python train.py --num_hidden_layers=12 --hidden_size=896 --num_attention_heads=14 --num_key_value_heads=14 --head_dim=64 --intermediate_size=5376 --vocab_size=33972 --hidden_act="tanh_gelu" --norm="layernorm" --norm_place="pre" --norm_eps=1e-05 --positions="learned" --qk_norm=true --attn_scale=0.125 --bias="none" --tie_word_embeddings=true --parallel_block=false --init="normal" --init_std_qkv=0.0275 --init_std_o=0.00561 --init_std_up=0.0275 --init_std_down=0.00561 --optimizer="ademamix" --learning_rate=0.000152 --lr_mult_o=0.627 --beta1=0.9 --lr_head=0.00724 --max_grad_norm=0.5 --warmup_steps=286 --schedule="cos" --final_lr_fraction=0.0 --batch_tokens=131072 --max_seq_len=512 --doc_mask=true --train_tokens=812400000 --max_steps=6199 --dataset="wikipedia_en"
MLP neurons of a small language model. Each row is named by its layer, matrix (down: output weights) and neuron, and shows model dimensions 80-271. Each number is 128 + 32 x the weight over its row's rms, rounded and kept within 0 to 255. Numbers have three digits each.
A block is one neuron, or neurons of one layer that tend to fire together. Before each block is what it responds to, as a language model described it from the Wikipedia text at the highest values.

Paragraph-ending line breaks
L4.down173:142128120204115164158176115178116093126084123115164089132118117098185131107089182153158141088056161096145136124108030096114106100174104132132152126132133110161112056143148114139149118141145145038112142127114108144152199074171069178137185104130131150152121116154112109056162128111147101144124119152096139105170102163088137080121124119155085105137096136125096094156121134183097109128171200090121130139177146106128137162147117155130147103098158148070143104157144164109161123099205171148143163113111149151139140162090157073138121074125090137137106129156118140121210108138151167074
L4.down685:148112114074184134146080093147124091109089094141056071172094142125173084149134063123191161131172098170109091075110165125141185137115082099168133103142116138163109085143099201098112094191142147165175088124150141092140124111088124164085154100181129166115132163095211097078147179155112164125180120131113090160178084149167131090156134127155116136134092143119119096143128151109140097128081159155069168104131143144150140106143188104142157159134123134095169162164122135097101087144120174106094069097153132164129135116167111165126119122136139130140119087143176098101206130138124120059
L4.down866:123102160145170153184207143085173121123153097079123142142118126083204138138174131081147117138160123118130104106080126126124147047073119097181078134150114076127119114118104170078101092113071177087036143107125153105103156121106125101165140099112150138128154119118075130044091105162135099104159068061127118172134127120103095099130162080126138101148141153108100131101115178111099123108097198184070194126161131093165123137104109143108123119144189140151087107138123153118099120104122145103132127115158134099169088163101123094128076091139102142077144141122138150136133136125134159082
L4.down1401:118123048118174121117183125116088097159139177148117078146108172158147121121099118122135096121131046190109138112089091138111153108132110157061140117171192170136102120153107094140141193103172102204173129168087154096157161159118118137108114120082140083117092138125181147000115090140161112161132043133145135105133190091118133122115123138104135129097160150066134136089152122174152123148152140159105147154184163090090119133100055124118122072129135101144135128102107107112130173067155163166147113160146150149142129143080138126119139134114101095162146116142163098164130102111141065149
L4.down3276:075104078122089075163099091141134141075113179152127117145112147105156114193127123152137103093161137174069115172128125138106101147083094181172121098109141127179048137131130124091120134132190076147157066128133132113145169108118121087100091098153158138122112136142171115096112093128097128083128134131145157103156141116141152153143114155144160098150111121159082118184158131168149132151105151190099201112188106151167086128181163079137159114129131088144120104181120080138101110153107137109087135105119165161097140129114081098152084075167129103091134111120194162091127151111132079141
L4.down3537:152110076157161136111105092096093143132134108154057140133121153154144119137082104138165106097140105154083117161104058124138139112117089171105087153112108101171105078119108151194110081170146149213130129126117108114128174119108104140080070173125119168128145148145102112004123055115130112119183108164139114132140164042129096132061120117123162142116074183158147104159150202159104085135117151113107108118140155117114146070102143141171149135146140131121176135118119102107165175115170172115099137125191145127164118111083157103131150124141102121173164150193118118113160067127153099163
L4.down4784:127173056070144188122158104121145080173109154143167120192161123059151109077169107142102139135127133109170114099127050126118162165062121112099150133086130092096077173166158159220115145085112146118059123107104133124092106100141163134179128181113137128086151092134099124062118082079140125178144128163105121173130141122119115104098118166128139144144142144141094131125106138115145106176144110161080127087146120123119144123110108130106121161143095080161152141127119108229087101087146140082185134138121158142142157075111137173128161098084125174114152127123152174123140114067153179099
L4.down4950:106124140128178148110155109086082108115124134119141117145134128090100137120106116095118077179170127152123159133106070168100141152121188166066097132137121100164156111152098141199139140130153137155141186157099109105098153115061101186119104119125147107089113145073092104000143106101136175109156112171107119157134122111126147118107106193138160132106109171126130141127078128127103106164118148132106182148124169069114171125112166148125066110098113161103119142103143116112161123135175126141088091132131118132105064136121121118157170154209142101109173124151129158153127115149136153119

Empty table cells
L6.down795:108135073115159080075197130158128127133113133111101188200182106111105103149091094129103125180101143115164126149123044165129126142155093175147129189143090175153157059102139127151122133138102163130093090184123131138148072139105143101123150146172138134136114140129168143181107137163147123121189119133106110111055120117186124067160124100095112177122099123129158084112103130130145111181088164116136149146143179100119114162127129115095161174112134117123172160102092173129126169087086086127143086101138099136193108160098109108155114102099071085147161173171119182094129096023142193103

Arabic article Al-
L6.down3801:119083094171108161139107112100162116094136136118128084101148075116150139101153085145167107203115121159113108118174006144093094117108118127122205135115115140140123161136117156155167177172149102167119142171132137126075097162149115103113090085108182100095113159121109137149160119149113073108121106138137105136146118138123151084103111153141102106117068061130130096102121075121113105086089137138134129114121143127137086120108090157088170137102169150186149115122126153227070166166074186126082136130156093129122104060123151117109111190073138141151081098137117167099157144153167147116

Arabic "Al" name prefix
L4.down1615:107147138140102148118141153104172133108151134122128178106148133200145161123166095118083116178070138158092125137107039156115101103069124138141147115110152143098118159137172180152143126156186145131130131144156137148062125129121121093116210111106083124138105091133045197079093110097139059125115106147087147145118137076140083123108127149121065186111144127086172062186145074117133151080232124119117108136142115138120108133118107111195089163122177088137098147174127105105118166059111119141158139158134136096149119082036137102149121150126125162161141118134208111091107125133119145133
L4.down2286:115174155146095146113196091087176128177104101133150098132092136149151152119093155102102150133101081084103144150099125127134159165139172159132152145142149079112082116126166184158136076105137172091147104117150230113118094171108144128104118125091094121099119168117125111126085150112076128088175126174218153135193067123109140123071150095110154071100053178164144158114139095159104127076131102147132179130165148089051126152105058136148121071076132075109158183123172125172097133075109088141121148121092182094086128137116132164139077100127059093176098152073148161162170153135102120128
L4.down3643:043194152077135149156118154064130107104113101138124044154166129108131060141144113092109144101116136120118059216146056125152176117120102121151175162138067126132144105173133206145163144142143127105109108148189083093066139158078099132058113140108104121123087125136095114114080088154202139122136099119131132121145079105167089184112187135114149125174111137128128191123122102144157189179164144061105155128089079163136103118150060148159136097088154145117114100131146118141104164152142135124128132206157166111078135116086117106119157194117114148153131109158115067168094106163117155107
L4.down4076:095109136109140110100105083057163129142141073118105097099160183109146122174152133108121087079101147165144187106127070114108147111091069070149086078138129131122145056150121136114099162136147177089148128081182062158152137183075140140102092147174192147122136103138149178134164089090100091105147133144133122109146116104112172095102142147081104124121093112118115120119107113107132171120152123156127142119134117148094139178151150074131075168119098219076123105119118105142166064119092156136123148121072093095121100083109088070111171136151169182137154148158122123106136101143098153112
L4.down4264:127130164125138110150133147089133153138129148150147164059146107153145091114112131145141101124137159109169081142084243162241091197069128127115125089148148169152132089104146106164116171133090106210096124139141107114151188127121086106106108098149139149137175108166100137096156096126098127090126098205127083122117121173114135144194086161115150145166077118073158168138142134116091093105149152088147126094110125096096158108131101124122163150145174119081122154104149161082108125125169150173107130144109083131053141151070143080113149116133161149139120129064076114100131161098096163134
L4.down4808:176130129058113130209163099161145136107092113097146134191156158178133102147088169129204154197076112122108154070144134139093146096118183047107149101116156068118153121158118142153144095121141132083074195107146109113131147141120121153152057064170165112170139154144161104139153130081145126152102147117093089132151121137125120082138117171139108076159147178146110158121094156125151135153151193090128109094095116163169168152115106149103120080100034144153155155155097114163119144166145111148101124168120078085162150095154106218127151081091157148092101155147124131203129116144068122160
L4.down4972:171122125176080069101162102119106126192064170165099101105130112120160085132170104117216093165134083174203175147123096160117149085135124148147068144081138120162157153169087119132110087134107162116185130148149135080170195114076115131072109104188157156163159090107150128138099122170199152054090096158079115186096082097117102134102122160064096108142146101122137178099157119105116127140122156095156164143120136128124101117143143067113128058142094164136158139122155148071073095146192180105204130114098098107091093130159169111137138151142109171143114151103115115160136106177158109078
L4.down5328:099142109189144134102141094146118107100154098175086126129082123096120136101126155127135156145154202167077191149137003099128145183167114136111124152146119129168152130147140097090074134148160194152138161091142136106112109136122101152162112097110155101135175096136136125046149115164125181087123189183135173175170106093133138133110173118153128055093083176146135124140124118123103154134104136067173109149180123154154130126155066057155087202160160170102075138110134144088149090148103162099120098164103091165090150076139071139134140103176169099089063113170172110103197127136154144089

Separators before numbers
L6.down2494:171120110152094139112078121126097095109124146112128110170145166100127178130114132129129113204184125114118099151148106070078114142176152112174130138102119090085186166075124148139125133166093113145127142127155171164100145122111147082067145137145155114153168138104109145141147151125082142203103152144131095142138126148134121086119144095164137084116120139140071109102097161130094147109098113153078105153201146110135074097167166141102113157086129062116096160127150131121134113124175119113107116138111180156074144146112143110064110129112115167086087108196140151120160170144105185123

Paragraph-ending line breaks
L5.down502:107090053090178132156110100137127147088232068090118073141170148123061130075155147088166137101089083085062192122127230202121150120200151167117142117131173077143123099082074094156047156133087103095158123145113085163101168126133141143130136122094121126099086139124134171099129141125153187149100135132126086123111119131143155091096084135110139103100149177101141138151152122137141138149112149198066083167068148156096127148164119064204061135139139128119157124120118120122128128119126123147138157151151171127101172089112062152242183160180134135125124126131144112079112107079107067139
L5.down1283:076098091097110176102200113108106157084163125139076092077095131105107062152108150164191103150105179125123124079158110115140175113136126101143104129105153085089067122119161087122129194141100103126174090159122085110101176153133078130138101137150171088070106112122098131086142108165087158112132055158139109212082148146108216135133153087120058093139098175070147132162135167142109074154104148082097074106118156144147138120128067120101125134101134113124108118205115088139185148167107130110166190130071138147206120099121125106114119097168082126119163153129139098148070188097130093154
L5.down1308:160153148148165083149161108127097107107147176182158118144186127163106146145182089116092177143168127161135131174127112162158160150092104122188149090115131140111128161114170167136150171142123134102126105143140201189133098178127117097166097156156115146104122169170104114129102096166152172068109127127106103158180117050129130172113193096139172141150124101119155151141157163129138127109123147121132124084095132126102146109134153154144186134112123108168124075102092101140185107140148036164135127101113072112063130141158128142112155154115162132219085137143119115094125135120147105131
L5.down2096:150125124174129139170119115130178196113153093119144162137149109186134128094102124105103185144170131109189136176164075147110130160141125160106081135120131114128118123115111075122187118117143113150185176177162077157135119150127113157052093122147131100092164120170118132228153159134124192111136129159081075173168103166055088122163143114178133113091098156185080089193181052125163125115104120136082146120131126120116143110105165136191166150098112122145219110086073104126087056122115079113118117148146135125114165118155131122113127163123120142153148137082126080151170139097084123092
L5.down3377:126093108097057196178045135089139095181192149157131125121091137155143159055145141132111086096119087126126131142160070134075135137101158134132122121136128114186078150112157123094129116095123137145169105115169085127123093104081134122090153148162169144138123132139144118084093119149143099142148085119072120175120116089129180119114139133118140116112167192084119137122091132122153124131099139071152137158121178104064109123129144130209157098132152115109107143157134120066115148142170060121153141163084126096105168136151084109103120100147118141210079102149155108076133148139140109164
L5.down4366:154144066080111128195080106177066109135167059077140150060092134169066160136148153171053091153191079086153126133107025082165161124151129132147076113146145111101158081121090102132121157129106056111058114078145165137095069153114124143162134114096145105120102119131156124134109114082130128183139116158081142104087105083188115110168081101117149106113105137132135144116107119112118124158148132138150176082138176095120108174140138124115111131116070113123113107119159123138116139167137117129119107118115191108148067182112178073147140151119134129082120141089090146067172091113124136165
L5.down4404:094123176119183121100095099127121114166129147101094102145122140163127101155143020130100088158188154145154195114112255154110125114096126160132110127088105139076107082122114116076133130123111114093176138180107074163112161104128138172158122130130113139129113111078167094110163143104124089121038167112145140148080103110058157149100128144128124113037118163148097075140154115158158123186102133155155064191176141101109100164111099083158100123142186151159129163127139140138183122116096144129164119113124109145125110143134151069143145119118117136116110101120128106139121145135174120117
L5.down5355:069121136149160092121107144139113140100181118126095115201111057172143116139107096107140175189141191141084056111180107150097160112108097096171118129086109064082155133105116177180093059100175138100074158137173062108128165170194105108170120060156105074155079087173186060111152098096152148143036130160111134211154106128158105126180094143054119155086165130084127183129096163100115132164126132133166111088132094136122166126115137147129095129118134064108193088115115114114045104159044136131053154118093112131131110060097081134118138157177069147084190128152148139150105189117176147140

Separators inside numbers
L5.down17:162142126094100160133125111128147099129143160100120088079102140119120082078195106129134122145145113137134143163167210132146148157131091172177160201043089142163096100097164119098151120107098131124141138102115090150132107165134109142105137140153147186086139141160123134143125125078156072117179055111106122107124131155120095153147112159166131094101067180134133094152127114149132148050094125055146148103129180135137165125100120149123132144110192185152138187132174088154066154154151159086151159147139155151150169047109154102142143115129095097103145128195133141139091174105194163133
L5.down1787:149147109115100148078160130187096109149163131106115171112124162099160112159143118205106117145113112105115097099103117150106152106188144134103155107118115114147150151115153216142142159161165140141122141140134130183147122025105155125112106089082148103123123094082180171145129153125091161121146155156187142139177145123158124147128042122113089124125101090097074135138117133120131137122165170125169151120141143167119112110138102077127088148166141059119151193118138148147130151141172126154101136117151125129117118169113128132162131109104117161119178117139156122101070158188136136140
L5.down2214:089124079112066187181168109107112133147186158144106161147087185126154178156044141069179108172137135149136186137112128126140096141101099140157092151129154117096160082146138103142160193137127141121117183168110175114127163164108043081112144148066125146069126153144099117110117094102140156141199137122068161050129053128146127152141092119106126124109180120056123101141132122216081098095143110147122137136111150091116055127157125133140135106042113113139154099158139165089130104184128152154136190147139103107147216099148140060121035125126086129102099102144103082137122102109135156091
L5.down3184:114103142115115077175137127104171128152172093113115077091123099156146104129147109118164109101187120068154061148120105111126117209093140122155152165072119131177118190103070165149120182141178097145184148131154112137103146149165115154036082186123100094147096092181151081103103144127107072130096177122139175152088147086143134132154184173082079130148110183124119128124159070163140118148147091144149114146155196090125105125147134067178115112127147169153104208140109211106115168108113142022192105144125142168098166112185112086176152154166160103126112145129172165204134120077105153173
L5.down3195:218118100124092156125145082124134125162105176111093115145123116094081136205153170160206112125146111177133158145116133095132156173130159160136111119120111141139075125058126159148124101125131140115118160151140083139144137126107125088168134102182142102155177105159119141156116161105098124149155132161070117195095155142194108114131159145101186108153147148169019139127113145141111127085153127116122152154154137133168096085097157125100157132164109123124115152150165152155083138124194202140125129120106112111134173176035172128129137118143084167115129184122139187144122141096174125140
L5.down3662:175124154191172105129165125184125123108138123189105126108138164166091129146119147153159136139100153159137131124112122143109111181187097157132195105151220162123149121185155114139133163125124141159168090119086170124150150110150090075147139037114171016136116108164142153106038158042102212114119129108171089116128141131145146123130152153170139159099136138118174110075108122136110144100164138073174117078129114119113136113156129143065120124112126090138103158116109141124108119081177109094103086181115132105189141137153138120106165179120144098102150203115075084124143141108178124175
L5.down4206:172168166164123133095096112113116167069107130172120157120069198123166119137161144124118156053083141166067156117134014157117128178143109126173187098145132117188136100132181141093087158125133139096162121119084105081168149116137125100128118120119117054148062096102133105165135180075109120122068107106116103121120112134100150166118122188128172140083109108152148201163144144129073090169162070091132144174101078142075109146110045110131129097177056184125134132146142146108129132171125198162096088137071160093121152151037057153143135168145142138145099148120079177140160096147155083133
L5.down5177:140146083114159149073124133098170136144135119146109116128196155141083042161091151103121101134133098169130135106153111119135165114157099085113100175141161086142121176135151113138110160141108155081148155099109084103126147126091156084151119122111068123153111073142103129180081121102110153123113111146131182126150164132128103110141159150079066146126139126137120130115109101170069114122189139095159137106154127123139118179224114084118085146144179105098105199133125168105110118156082166135160114132171114146159107124226143120158179115149113146183100199105168172133169178171139086129

Empty table cells
L4.down258:182108114066104134141054112184111064109166101071105124096050170137146142112127114117125115172081115107093145103070092092077105184154118091142146169105144145094135149195191127123067162123113118149126094187076139109161164109186097149125136104083146097181091113120146108091159188083148113157082159105143169116067170124121162149132104135118141148155128098133090161160152170162152127190174122128131098087149036123093119142115094107125119166112150139115103146173157122071122156161105155127134082142134156169206162121130169130166146219116122164118097120141172129076112110097048145154
L4.down396:165192173094070150101081152211171128128122147111165122146100094140152106112101135117149144013111117126096165158119054122109092126150095201089088083155121086139150174126067109193122114150129192140083135137158130197102104152103137124146157114065086078156135131150121225105082093094107163169093092135155128092113156121138140098163137154098145140127147081178133105106131126101141172128124076118147172134056142141111098167091140088101134120134144134162152140082188164118139122158143135094132156156245092135127131112201149116162129154097164102125102134130178099143176072105192149167
L4.down1609:068073087150164055179102155196128137098175144175089127072140086142126159082124100077135127116127168115147123145073105103134100151088152157146165109089093113134142186098087078137106119101126107131075177146177121158042170120069159135143151132158178120126132108130148090095170144114157104160159102125106045125123156231123023169115070162144190114133113192058145142137121143076149106165111138146137110190081092113129125111134142145149149118161136145147130085133119111104126118097174117166108148152110156144104127112126126122124167096157091134109080118111217148123105144116119063159
L4.down1787:167119166127117108116126113140125124194099127126078158150134105178182182118111134097130080198073133154149118141146055117124090074174128110120148126083081134124112138150097159129104122134165185147120130084157051142094108181106092127124156115141157129185128166137104116081155114163067130070120156109146091166144090104084085195095128082066128110089073139054135118076144121116110086097139140072120148176094102151133187126107175067161117105119076106064134136124112153103138133097081095144104122135141103094140166150071127134176179114100163075097112165163111133088119139156138159142
L4.down2151:110145070092170146130147110075124095117081129174100122149197131108116157130110106165107141107135125132109088171091077134133067136137182127124133090127100153119117103130061118143144114111094170151134104135143092089107143173107092115122123175119149145131117153107132152107197131127125180128130087129131128102089107151179157102158123133110144148142137159116125148081161086143117110185176141175169192138131104119088136070116121119133156152143133136079099077046153112126071159114178106144179086081061121122116133121120165158118127065142122154137139115158131128104081101123076178196
L4.down3672:158049140139132131142131123153101146116144108127159124144110138143111147109134127110100150195087130095121124186139152173116109153154121155096102116087161118121102188183146142154109123122173095141131127203117153099136122204171047155110104164142102104128151181165074101091201134137069105179145117087170158144096135073076122119197137043112100120127121132109134202135134151131143103121177163142083151085102084201151093188113132087069130182101147165125171119149142138130144198176101144128160107122152121103136110088113155168117110100123123126152172158091214119071120151168146159120
L4.down4086:152131105208124115146145146083149107138189128158116116204192091187197112085136107077134146153133112144144124155127076204097113139101128126122116143139119160106117110165160124062137128135060136183086124161116180109157152148090202189149071150080104123085076192206132134067166127185112134061141118100082164158177122102147093108109110077117208117155130220147143126063109099091126135094123090099120169139167158098088127160066171112120146131121124109130156134126155121092202068112144141134147131158069105149123127178169119114103131068101177103091181108142058155116124118141100122077
L4.down5263:112107109145076150152103088086137105137150146068165201103102086123131191165095071136174164104167112140151140084145093065109164152170144137059179130147089130142147208133167121138131068092071086115116108109152164113098085131170077130155163148138167176106138132159105150124081157176136080157171084140164107122093112158053107060126103119136191094120169085094136164123165106138096132119138133133162183131142159181126119119072151108114106098117175178086151092154109077155121155138110147184141165099054133097093182157100100123154140147177112118125106123118114141130107154126182098148

Empty table cells
L5.down916:181158090129135085109111094129069116124082110150120170137161084162151098116103096128101175104097126109117204174090047136101131172211170093065157107160126096189174144181119090092133156105089096136156165081114156103146163077148119160115138174158113095169126125089129130087085105114103103129078149110117150100103158200164152104074087125124146156110177094146102156116127063155103144126118114123154116124129118157088117108090179065141176138164109131034127103110201131137152134182114091151109129137103100141068137115149105171175191078141170155216130185161155124139131115141140169160
L5.down1627:070096079124147129114152086073152094065085137139088088051145106129084111153108157117201220110149109143116072164058188092127093102119117143084090116138126086091134127159146133090144035136069113114163093153152156141102135078052203075102062128175110181129136129130110093151156152105150067107073124082214082088105096193124107146107125144131101141194142095143124126121134104115069113139136134105111112086139140124110186183092140142178136133113071136177168094141130052076120153112144140142141150090116083114129109111155143158128157119100101112104079144098119160104177171133110125109
L5.down1795:120102040089117144145111058145104120124130080174131181131144137133074093189098094121170126101129089103104082111110156149117161102127149096129059160103064077145119169124123128110141092110123129135124143127108143145149170154143109146136127188204142101096142158162099149133105099138215207106111117115112129114124136069133144116194180125146127112083128109121123127138148157108072069112196110123102129107126166169078135146159154159119142145129112130156127099169146109146151154094158096087194140059155135187135139048118173098027111158170136136162106093120120153114152185103115138164
L5.down2310:101084084157142130153199142086113100114098071116108161083130154111133096158090045117109141146186107213133129136121035122165123128079122156096161141114152130109098134111116076128149087144151166142090142138089109162163158155123116156107135131119173120133102151140137122159152098139155114186177112140119164098137140180131116088119115106075150160110120116126189112153159074112107107121131118093156100147128150122114185121116112106131110074225167150143167166104141122071120171104121102110080140174120147095030163108151124116149118125121150178144123194174137144123115165126151103136
L5.down2802:090138102160121153167181191116099135173076128152088106130080120084078135138130146198129155120141104158124095172147014128121103152055056156075108174178087124117173121157092138113093180073141118136110082164168132090159183142132102119178132117145081104139197133160122113131114092184147076107118181088163121060124133129124142114134126067169101190131109094163113117162177134098084061133159134063093156121111124125149132159151096131116119109177166149131096069128173102124163117165126119145166126132107078163148087113196079167132157135147140148127113106148133116082156168140183126152
L5.down2816:212095117120162140099068057088087108122110126163070159171101085149166071205089180107148055096137157161144129118122077110105136138127097114083155154099146138061161156166138146104098104135136088141105087146122145164085103135131134121135109111151119121109195124127136152145148129099142188083130163157095145133085107132086110087125163111074166092081090140137130127079094139116125111178154146186102147175107132131143138166086124094080170156151152082111122154038140173138147133100158196200142128170118060122125173164101113127133175118161160132125119139120142102180094141131128130140
L5.down3176:110136151183117152110135145124130102142144111160153130114159148166196133124145072104122103098112121174103138204139035115140121157173171168124076115132011133101081177172178045188154106117149225120134147111115065100123141127182096170145127125152126120123116110179115148122142097097134174165081134079138103123125161206105098047123141116151176135101135141167129110125116158166103141088092127153122098180137091138112124196185111092095165127105102130130127168124151087132104175167034127076110099085142109128139145087081208132105102110114124109148123129145086161156154180105117151186
L5.down3340:163116138123147150144191084142158104162116112108069105184114148129104136106101083144089096141137012149121124164154136167091130104163117163122163144137107103183182187194104112121115151079072088095137110167147122125142152148101082157134176144131093127133166147161117131130168085138113183128094186150050145118089175144106115143091128170180140155130124142116135169130139056138134117072084110109160131126061132146123150158108170082131089121139145144100157140154119186148117170149121148154176118134127109117094125100117099134197199121153114150187125140131119142172082088108146186165

Start of multi-token names
L5.down1057:139116148140187142087132162107106179065086193134119124170072144096110127135131169131155137178121139091153083117167008119126115089154126111171109130117134138107137102042156169136131144154128079140155152143154137145118127130107130146174141105115117125166114096105135095080168133067161146101123081181096140133146072148145125155140171081085110121126106144099147132137078128173130107139083162147135150120177082119096129138089057125202107156071176123104135053153119139115094086092129136143147119101156176090098177077081185151166095128126097110123086118082077112114123126149112172139
L5.down1063:072168138137097120102162148109151103120172161124173146100114108124143110117142201154127187083095157161135112098119057146132118138139076190153117156120068188105112177125106127149130156169174156140111129178154157171084124131166103163164120135070099068118095144154111085088159100169127148149120117143102128104084131043123140136153122081109143078086159133148077061143103130096070149151151141124134113120147138151078135123168125093093167095140106120110103158161146131079134161124142183092134127122132120148106081157129133115129118108163062086148126106105152068187112151083132068101
L5.down1495:132196107128107124168095147097159132136137115107139114154165118143122140124140126142165138098101091181109065187157072114115161122169172124124086098117136156153110145059128116136096099114111115080162165099176120136134135051082189142146165116126197138059173162150147157060090092158152137129075125118127060088154083148081075129119085068114151103098114168131118152082142157177136090151069191205137123115126149147096133161151150107129090112119117091106085124125066146111167084066096120143108150116098137124102103083133147142158109088186131125139189163056029089133100145099165118077
L5.down1576:051089179140058152030176157091150081110140154180070118134138152137155188134125147210152156155096121128175081094127044127112103149133117100131111115068107146102134130078145137138120130149106106088133111134167132107165160109114104123090089122127116182173162138141092097160108134157137126124088124127128163155116149151139123144127164116065146115098070185134130134138124133127122097129082131135066078111165093118146162136153138113177073123137109199128114112117116137177102156119111072096123111132116071096157119171133159075134125175153098135078117113203069131047035090184129125115
L5.down1591:126109108143128136139169137054202106122168118090112115076124089072179129086119096082127066135116140111098169166117000078162150145173150098111146101106167142111171125124127115120118142157090199183090146100156110085116102190144105188126118140106126168098152164164129088080153163078130097129139064090177185115110119162093095159079150175175136077151160111135183127165181115102106144153103107124067152177170111137105199133116202133191158120137125143077121117155133111149145141153111190150107152128110112121086110153108065115150138116127108127135123146125131197178077120089124196081
L5.down1895:136102118151088165092193143093213118160100113138128171082119118160215128121181076145138093185114101193137141082122121141082130101143111134100085131142133091063108217154133127168132141145153092067115154090172101127124132150122142107130147145092141116163114177085084187115160076115116105066174125096137118126141101139135141164131132168159122140112160129147081142194117119084065104104091117151165092180133166108144121081094111125145135113146156172132150153073107138133058146162165149119169119100098081117178173085143155075130138117164104104109167076112173156106140100141135076122
L5.down3045:148151134118071073207129159118070163128162113126132113146094159137082134204127157123117112123092126108103126161099079116111170111124134137118067108136122084196149078109090170107122110134157144157110076144127111129155156230089090094089124093137106138168090099102156144115162121075109165133114104113107127134107129092182170100108142087168091098067164121221093150125153080147157161125133117091093179112123089115157143149114126135191135096197118082146127163198135103132123130153120145090123101134161142106129138113143154065169142150116163109118144111152132172126122128121145138123
L5.down4191:167122166112133123121164157122172147068133147118092176152101169145076119133166123093107125135188161138140178074133110159062121151092050114096084169161143143174096129107118178157161177167156134132154158121149104138127158171165103135108116131136121171176099119092184131145081118119175100115137098149185126147102098137125108168134143175154172138180103115141099126104118120137100147144152147093191139127123114111129188143106087156132130177109161109125104094100127151099114166148122144160131103132091126113086150158112224118063139063194159118104217118118112118116164115168111114128

Sports table row starts
L4.down1277:127111146110136104128144146093093090130100118117152151144139082133069078117148125156177154112113140140148124124162110132073117117171151154133134133133110091083159057083179078150086134121113105137129091118152168164164079114190138109089127152154148146166111148152108067104149075153114135165142158100148132179101146182093117114069066099125110168118087106140153146127049150085099124170094079106156123094122138158154171120093124126134140111097126136114138148103128130147113154109118166115143165200188134120123090107128106180087110141147149107170121122148153143117128160110106104097
L4.down1318:156101184158108122085126135114171086143163139177139141186068095124098110181127151144161131127148127122154111156192092094090077112095135133145152098133103116068188142126145132119174133129150095102177141144096069150140133157121125127088137096134115119162106113159141134104089120126161085074113102163098113122133106119083117124161126043102109187178088101113134142197136117172138115145118098083176106092110126146114142120163140080127058129138096086099101068147133154116082163098153067125145136146163133117140169086172055076141081170116157187111136056147126171138142136074173147093
L4.down1383:221109053118167140083154133169162115109154111065117143124185075107123123192133146120127098102126193132186150147133123147113147113111170118111087133144182078077117123165100097093166200137116183105099081137106111183133081116088097148214141063103129095087144124135208184109086146072062123094145135121149129118135145112135153180129093125131151131131167145145110103093137101149110111114120140071135120120092106128128123146132091135147068089123186130140128151142165100152123119066138156053094127144091128090207144092168147101164132131169147117097086158157162111136140086146119132130
L4.down2124:164077185188126118173136162144069078152165086141122089150123111175105098124073142087067127111146121092213123083160060184143119151117115172147096116145111170110111169191182104141162164126127179186061137096119090077104154088085134107168171170169166145112150069174127101099103115105145177074145117096188120113150108107094124119061178162100185151183097108168167097094113074131178105118116179102105166120133089141088096140156123132159098128151103123148136113123143171157078156200093141118185076165157123130096096129100101195098124130194128124130074151166082084074103132171157156139
L4.down2536:095120110113103106154161144106106107171139132173146174136115096145171139090125122141148180162119073121148139105043093093163135141194157109111092103097144094090116138157115145135099089154106090141134095096185093116077105197140165115191106093131182146175161059145125105168098148120174142083123150116060198156114108121129093143182164129163132141157161136107149170143085142070107143119120121167126135159157151124113166182116104161145103065144107139137192153115195121117078131184180107145089132085127110066116130132157170137151113105133096079088113134066181114106131089168160166109
L4.down3033:138077163163096133111130087106174118180172135113181134100125131146089140128153049141160098081142163164089124088151122110099170126107110103131157146087127146182114097106136137120142130098112103158145082141139142105118148121090136096119095151116140118107184128131136163183109134120126074187177123119163190213119129096133119129143122125149159109088139134122108152123130136106067097165068144157128136113136120093128104098072130135172103103078137084080134090152150098188133130133132087085117143116164110102167072174133094143136179165126102149165150107082100096120166174118153135042
L4.down3110:123131110114175147105156094102085057118051159143121153101151158133097112167139143157136108084098117208089132143185111080117189063139154099128121088109182088185150080114097157135059097125128091104154155102138144136137078108167128122124116155107229171102118120095133074136121136081082144137173115147085118152113146169157109129130076111158109124206158159135155162140183147129132091129097131157152160144085119086080089173111139109133118090094114169090172071173112123178106128161167109110100123019147147142175205129134116104152178130142094150158157177132124125089135153121144117107
L4.down3576:180117155125139110117107122144168103124095064146108165105063150087143131150168094162161085117097144115064101116163090088071170106149157105125132165141184184122174128106167149069108094114090086061144137085093191103112157130160133079097190135134077151145126105178163196141138147189080128128109181143068105158115124078127117085111127071137142087173153147124119178178079140090083125115121149157091191097112069127152093068138077067154138138082094151175098152052111093161096157083147164065124118074096107124125089156184106135151105139156113120116137135141166064154080095212164120119